config.yaml
n_layer: 9
d_model: 640
n_head: 5
n_kv_head: 1
head_dim: 128
d_mlp: 2560
vocab_size: 16384
activation: "swiglu"
norm: "rmsnorm"
norm_place: "pre"
norm_eps: 1e-05
positions: "rope"
rope_base: 14100.0
rope_fraction: 1.0
qk_norm: false
attn_scale: 0.0884
bias: "none"
tie_embeddings: false
parallel_block: false
init: "trunc"
init_std_qkv: 0.0224
init_std_o: 0.00527
init_std_up: 0.0224
init_std_down: 0.00527
optimizer: "muon_variant"
lr: 0.0108
lr_mult_down: 1.5
beta1: 0.9
lr_head: 0.00439
grad_clip: 0.5
warmup_steps: 200
schedule: "wsd"
decay_fraction: 0.642
decay_shape: "linear"
final_lr_fraction: 0.0
batch_tokens: 131072
seq_len: 512
doc_mask: true
train_tokens: 1244000000
steps: 9491
dataset: "wikipedia_en"
MLP neurons of a small language model. Each row is named by its layer, matrix (down: output weights) and neuron, and shows model dimensions 245-340. Each number is 128 + 24 x the weight over its row's rms, rounded and kept within 0 to 255. Numbers have three digits each. A neuron's up and down rows have the sign that makes its largest values positive.
A block is one neuron, or neurons of one layer that tend to fire together. After each block is what it responds to, as a language model described it from the Wikipedia text at the highest values.

L4.down112:130118113127155154120120121112144156108155147168096132122184120134120141136107115160156172137151131155135141116162088116134123145125121144115111150115106134133113132080166087139164150128117128135143092126130118151137121148094091142144073175126110066087119128144144119127140138143102137162
L4.down1196:139118149160108138129138100124096180122093136108108128077102133133132166173115139134151129109119137112145120105164163125143149106121107140183156136095119141122137124142148111108115143159155121109133129168153151123128124094134113123122136120155138133109074062140105115152112105133136142121
L4.down1368:130122112175149159123138128139142139134144168112131148149123119103132116127112138082134132111120109131145139142112117147170150091155096123115143100157139110123107081112139161128143142124131155179110151108107145133133099105110165111160103123144095145146096127149136125194144139124138142143
L4.down1864:131141111169129109137155169118147140097145134127119127097147128145178148139144151149154151128144102132128153132091092129146107154130141144156117117131126125159154128145167164194146184141175113123112142146155094175118111158122097083108145133137138135096127129093136102132077127107156083071
L4.down2136:126146136156107130126180129165123115114104113091096134112106111131131099135143136140131132129144125118110133113111147146139097142126123118150139101124145166109148104095133108139145142121134125117184121123139092115132096089105128098150111178168119141118117121118085109110115120107080124138
L4.down2316:116138112115106163162138119135143135125113123127125103173140078114153181095102144149136122165155092077095133113122125151138162155165163124169108126141150114115146117108174153156129143133139110120109124090156135134126138108097146132097095137133080162105114076138162129125093115123137093123
L4.down2365:118140146131158165125119120142119125149096143140140130172135151116140139082165120094169132141108144136067090087118120149127099111114107152125160136125112120134094118133161129170150137097129086141160190125115123134124102095127167140196116143107157132104124090130168115142147132119115157143
L4.down2388:096142124155057132112110134112085138134144165123117080126129144113146120123168154143079118140120145078088131080096091115111132080133094130137078122129143139155138156174103154119147126128121121125097127127113117113149134171143116094146124167115144124150156131051111166110114133130111073105
Description: Word-final adverb suffixes (irregular-ly, bad-ly, posthum-ously, immedi-ately), degree words after is/was (much, far, well), and Col-our/ors headers in tables or infoboxes.

L4.down85:138145179164135111097157179139160119118124128150139100193142130152111124117116118140091107110130105148106083094103181116109105109099129103119086134115125091126174110165102114157156093135138113158169106129153135152131099144140128122123110076152149097148136165152095131131164121107073171074
L4.down528:150148156113093114128107155155148096088115133142132138150163110104123144134149158130134127095121110114121130102126169111106152142112124149103157115116143108133152098139122140078111115112140147154123150099115137128112136137111125096119166137140093138138124153074122109132100121112104172149
L4.down977:130097133129105127096114141147123122113132121139154171100135134113140131152113130103150149191109167165152096154144173084158150161192121113144109156160133142122133079129135114153120182163095144112129090105157136119160134174135113134128119160133150172132157157181113092137103168129145137164
L4.down1218:128134080135126152114182139155127126143144166125130124114114139110100113154112121161106123079157134121104159122120128119091096169170079080127129143145149087149122152115113138135145130115076115145144100103103110112116093134134085105150153110107141082140185166133118094123139137122169122134
L4.down1294:130063141164125106147165173132129168108091153109127113137112102085149118082105139126137141131138121177094146118117122118121090128129130137111137122104099140111122106084146141156146138162094131103171136119152112114122140147198126068132126162111126133130129143175111070167128160085121115113
L4.down1477:113106109127087135116107122148152090121117137117123117110117096113113109120137146136109093072087102089166137138149155130126155101141120132098131104197098067129105121142121138125101158158094142126126106153153118147118140145158160160139112124105121127108129149137118152178099102165113153093
L4.down1693:138112137105105117136101118105130122082138118133144115101145129163125108166136169099155151145071165084152113079152134148136156096121161105134143176123092103165139122145132139127109153156119132107120112108097125092123125136103124103137107135090138091110133121115112180144129183113113111083
L4.down1775:103092101162103119161122133144106154125165128138160117157094096168126149107085120108117132133142152114101102162089149133154120137110144137130123149109187152109119143095124146125122174153117138120134096133116149148141145143138119141102146130100129155128138134118175113113119192098132149114
Description: Dashes, slashes, and, to, or joining two linked items, mostly year spans like 2014–15 season, 1987 to 1992, 2005/2006.

L6.down1308:151123154114128123104174126099132089152116114131114121125143141105129126137086112114127137111145090143140095103095118145136101119126144079142109116150131167105102108092110167107121123139096117148094154136107106091124128176120140125138105146148158102162141126163176123117153128100092120136
L6.down2179:098092071153115133113133140130143098110109125130121129138093117126095103127101124115163117127135096087110104133125145134185138140114116115116083108159155151110153118115121097126087109127112165137116096155117152138132151157131141129168139158139116106130124149105118128133128150127210157143
L6.down2189:156116161102109149151143107121139135118138107147128114117142186140172141145140123090118096120115122135121125148159107106083113130148141145131095131135149160155148117137147108143138137116145143121132099124140184091108143129152115142168146149134139141130122113128173122120142154126127109122
L6.down2417:102148124137166133149132128117058104149143155109149116127113107125181095158168164137104129144174153130138147087158120144110123126151174141138096145126086083116156140124131168170117132123157142154142122097114134154142123126128073168126102146150107110122111158126139134084123121099111161103
Description: Fires on infinitive "to" and modals before a verb (have to be, meant to describe), and on dashes in year spans like 1994–95.

L4.down437:140124093157137117094160145122168147078127123162107133127121170118100124128111136123088106122123134116143169113104107113093109145109120096170102123137109132137122089109129156121069136117165135121095177150126121154119085117100099141139121101104114117161103153135127090070130113165166073151
L4.down605:131152127136127143103126137090145088136151084118129108141150145145097136157160117152149114148155124159126154158175115155141106089124163121111152102124136122143113145108094117143139161106103139138159125161100114136167116104158120128099129108144104133150155136129160173064136116156136090111
L4.down842:081142161118155119131112110124104132136128127124134154150141134140100117138128101097140148093087117124150140102125140151165083113117081111096141118121094160122125133136127155117093115139109080124137103118105131122125137081116101131133115122120115137172167142140113161124143095131158104112
L4.down957:156090150115142105104142131117143123138140101135141109173112111131086130118078137107133134154123080129158127114134108100157121071160117124080118156113097130101115140064122118122141130153141108126118113118125123136117153142122102143170079096122113135122132147107143138077109152166110123115
L4.down1661:112090116182100097157116127122132091123129159095128117154134152048104123178140132120111141100120159113134111133122118141055122179101137122130161172116123154155095114169163149115116139130132128142130131128121087101156103103140118145156137114094177117100120140140122132148137080101144134101
L4.down1776:157148145151119096156079149110113133105148108128089075118096140152092113126114168170120173136086108152155088160100121147124133175092126145111130113161113077093128139151114149108128108085124127144104140116124163157163138146174139135131152155136135155104166129099151133122128139171121139129
L4.down2076:134100083098113138098103109150122121172125154138074117132086128125153084161156169143140128165149133113181138115173121159106136120133139128132120183092155093127138078152151155123176132114145108121127107134112124147140126131142146169103160129105127147112152150164154120109125166144115120175
L4.down2291:157152121119094140148142146098109082096144130115167084115155154109113167140139160149102127137150141121110147074141115122122156177131160107063110124134127122122120124162123134105131103127155150119129167152077134132126108104144109146135109109085102156120088133146133126094107111141110101097
Description: Start of the goals-against cell in sports league tables, such as 58 | −21 or 30 | 6; also weakly on mid-sentence prepositions like at, of, from.

L2.down357:169151143147143130132139097134135101122148082142110094133142121105125159111156135149102129136141050168122125165136125106115068131103100104151108110146099143128125117121097168153160134110149115090116146090171140164091139142137136153092084116123070112118057120171130129148171155141155102159
L2.down1899:158100108147115114118089117114112128113164113166164144145126123137103127114129140131130142095116143145130106146132134089139109154115130124148129121146140164168127105125171122093117123129115161143174120058139134136130125132173136156097121178087125120157085132082119132146142108156156127153
Description: Main verbs and their inflection pieces right after a subject, to or a relative word, such as passes, occupying, participates, survives.

L2.down34:132126125128136128133147148128091170128145137140094144141145134187109157103119100125096141105142121158123112138118094134140120108085107113141093107084130135181115094140127119147092141082145134130126162204120099128167178139165153085088158090125115129111086088166117106112127086084155128150
L2.down330:139126169137101180096164111140113121173155107096123171180162106157145121121111108134124161156119148126175149123138144123128122130126117149127128120091138102134131163129099105126129114084121090129111109127126122122166115140130151125152135143142108138167064127089206120100149149147146140137
Description: The -ly ending that turns an adjective into an adverb modifying another word, as in deeply, narrowly, eagerly, surprisingly; also "to" and "in" after verbs like believe, desire, unlikely.

L6.down491:128111108107128067091181152108123125067169194125108107150121123097148176098113097128153098122142125132124164120125092122120126133137130095162122138132118151100146118106108124146142138079181112136139180162159158130127070134147117116091155128087138120146134123140130084125088096150161128164
L6.down537:126157099147147122153157143124142094092130158148107108103125096115167121097084089121122115152151183159126130121124188111157132077170144146145127104102081108125091142107101113153102109137132105112105131157130153132081107160163102123109126116086163110130101139126122072135158170133117131092
L6.down1478:100072090209171125114139105116132127136107135135111121127133190102144100108129126109103141130145134104180175112120167108119108132116146122118079114133093149142124110137140109158118098143151131159161116082115111126155100127153187130107184157141097111125119126146145164107136142100102090166
L6.down1972:090114128157131119135098109121129120127152093177140130159146106147131144141134125151137127143121134135119155108105039100177116129122101127141166145138079142163091142131105106177119109158137110113095113131142117132165126118110144160129092123127072159127092097165142138097132147140129090150
Description: Spaces and pipes before the last numeric columns of sports standings rows (goals against, goal difference), plus some other table cells and year digits.

L4.down126:131138127123154145136140102144124128173128157151091133143183121122163100092142129132141119105088123084106109174149137105180091132098123124140156075151117132124121127123161112147139144094134141136116129138176116163117127165179166106124090156111118174100159116098187139105142136218128087110
L4.down461:112138157121062117119073107110115141144168116142124149124167172133117114138131161122124093124113146124155137120126113104142128122149151153144097141123081116096119141128186138137101148096119106123127147116123162112138114107123108079134111119135146113113162098123136138130055103180135171098
L4.down561:129154193123136104132112109129143125145151138143145099127100127129152087135087087152095139159153081131103157084149119121142066100167069203129105112149132125105155100135108118127079087124161106166104131145158122076173102086206114120133104061087119137124141135116130113131152116177101148140
L4.down1363:119114096114133137138094077107106109149103092125126100120130142100099097094151126063158143170145091151129078107078152102173134172107129143109165142148124117146098091143153103141142131105137149168122147104148137139148142086116127142097090149135112085137082148140118134116088121135158133127
L4.down2230:148118126129116082120169130081133129111128116085139110146117120100134130133165078104124141141133095115151182098145111117134105115163143148121112175154076120107145133132122120124158143147138113145077098153103096087074123105137151090136150112121152128166116141160155103139111129141145084138
L4.down2236:086097115124177164083097156128174108156099154168152148131117093127110099112109139113127141123087139161152107099118113080125138161132110083117122103126155152124101111111104086116151122133140113106161116081147143147105125110154144113125147122153116111132114147092132081141145118160164148150
L4.down2260:116103139095181141132184110130112140117104112150116105145149153151127108074166111145120157134136088109122102123132164101147148178130100120111101139149122129148109130159138120112140149111117144122125120094119150095167109140115154160136128133080124085130118125136121127104085146171117106131
L4.down2298:131123111145109100104097124154106109105125131168104090133069154116104137109134144119120119141157142138120151100110130098187119132156152125114174118150128113142154120145138128149125169120133144154163136119114155140177132138180116100143113127147161138115116096114093134082118142143155131138
Description: Main action verbs (or their final word piece) right after a subject, "to", or comma, usually followed by a preposition, e.g. crawls, flee, worked.

L2.down201:173119113138120142080174116115128098144174133134102134121119129113072100125139122159132131154161159105075137152139148155137137110161111103140111098121151119114156172123138130096100113122100147165112092110144101133114150089137129134129134152105135119137131153149132155112138134116144127126
L2.down747:109085129150130134086133155119136137149157067116123113116126151169075102107152146139116148145131147137113130160136142118155151130084143141110175072123151139102139135154124128139087133095138117142139128172127158137181131125088152105125132163131122095162086089138184126089130125109143103098
Description: Connectors joining a first modifier or name to a parallel second one, such as and, or, en dash, slash or hyphen (Mexican–American, domestic and international, 24/7).

L2.down2257:109135126146074128121120147134103113107133142138128110129151135099110135134128128143156112096116118141129127148117133143155120143215133130164127131139118116136162103122161112129109088116129158119131124152128127139181155135136154159138152171144148081144116117104111128122182141177162094122
L2.down2326:133084133157173128140127143151129133172137138111103113134148152103147146147129107142165166114104158147187136145178069132154111134137112141110125140118180132140136151111117116127103155118143092114128096089133127118109105140116138174193147097138131128132128099145100116172118149087123142088
Description: Separators right before a number in sports tables and stats, such as the pipe between columns, the minus sign of a goal difference, and the decimal point of a batting average (.331).

L6.down492:148163094119125173132164109100129103107141138114117144132149106128103110089102110111124166164120125143126113149155125141128117162135096105161119104114152081133132119122085103109124122149155146135124103115149132083159098137110125139092114129140129168135104124139152106124126121091143086146
L6.down1447:115111129124165132089124096133099115085125105154095114095138092136111094145114164129164137164132136138118123132093078122141120086109127090112128138141123137149172121113102131120158131204096091142162127131086131148136130125129162106097103136094109133125104111182168133111125098206147144162
L6.down1521:177148130133121161163129160154104140125167111141119130135144129153114160079092119126117141167108116102107134139139162156109124080141161157143077169160158142105128115136135124137132112108134143113146110080149164185116140103168123143159120160112139105152123136107156104100096133140167139146
L6.down2194:128080119156177137125134112149145072134145143134149130182084107129118089137149142123113110131134131145092145128134125118167150161110173130121131174125159165127125126130154116122108147153113127141105093103138157134105137135149124117090113138086096099115096129120122119155093161155119158188
Description: Main verbs, or their final word piece, awaiting a direct object, often after to, and, or a modal, e.g. treat, build, tort-ure.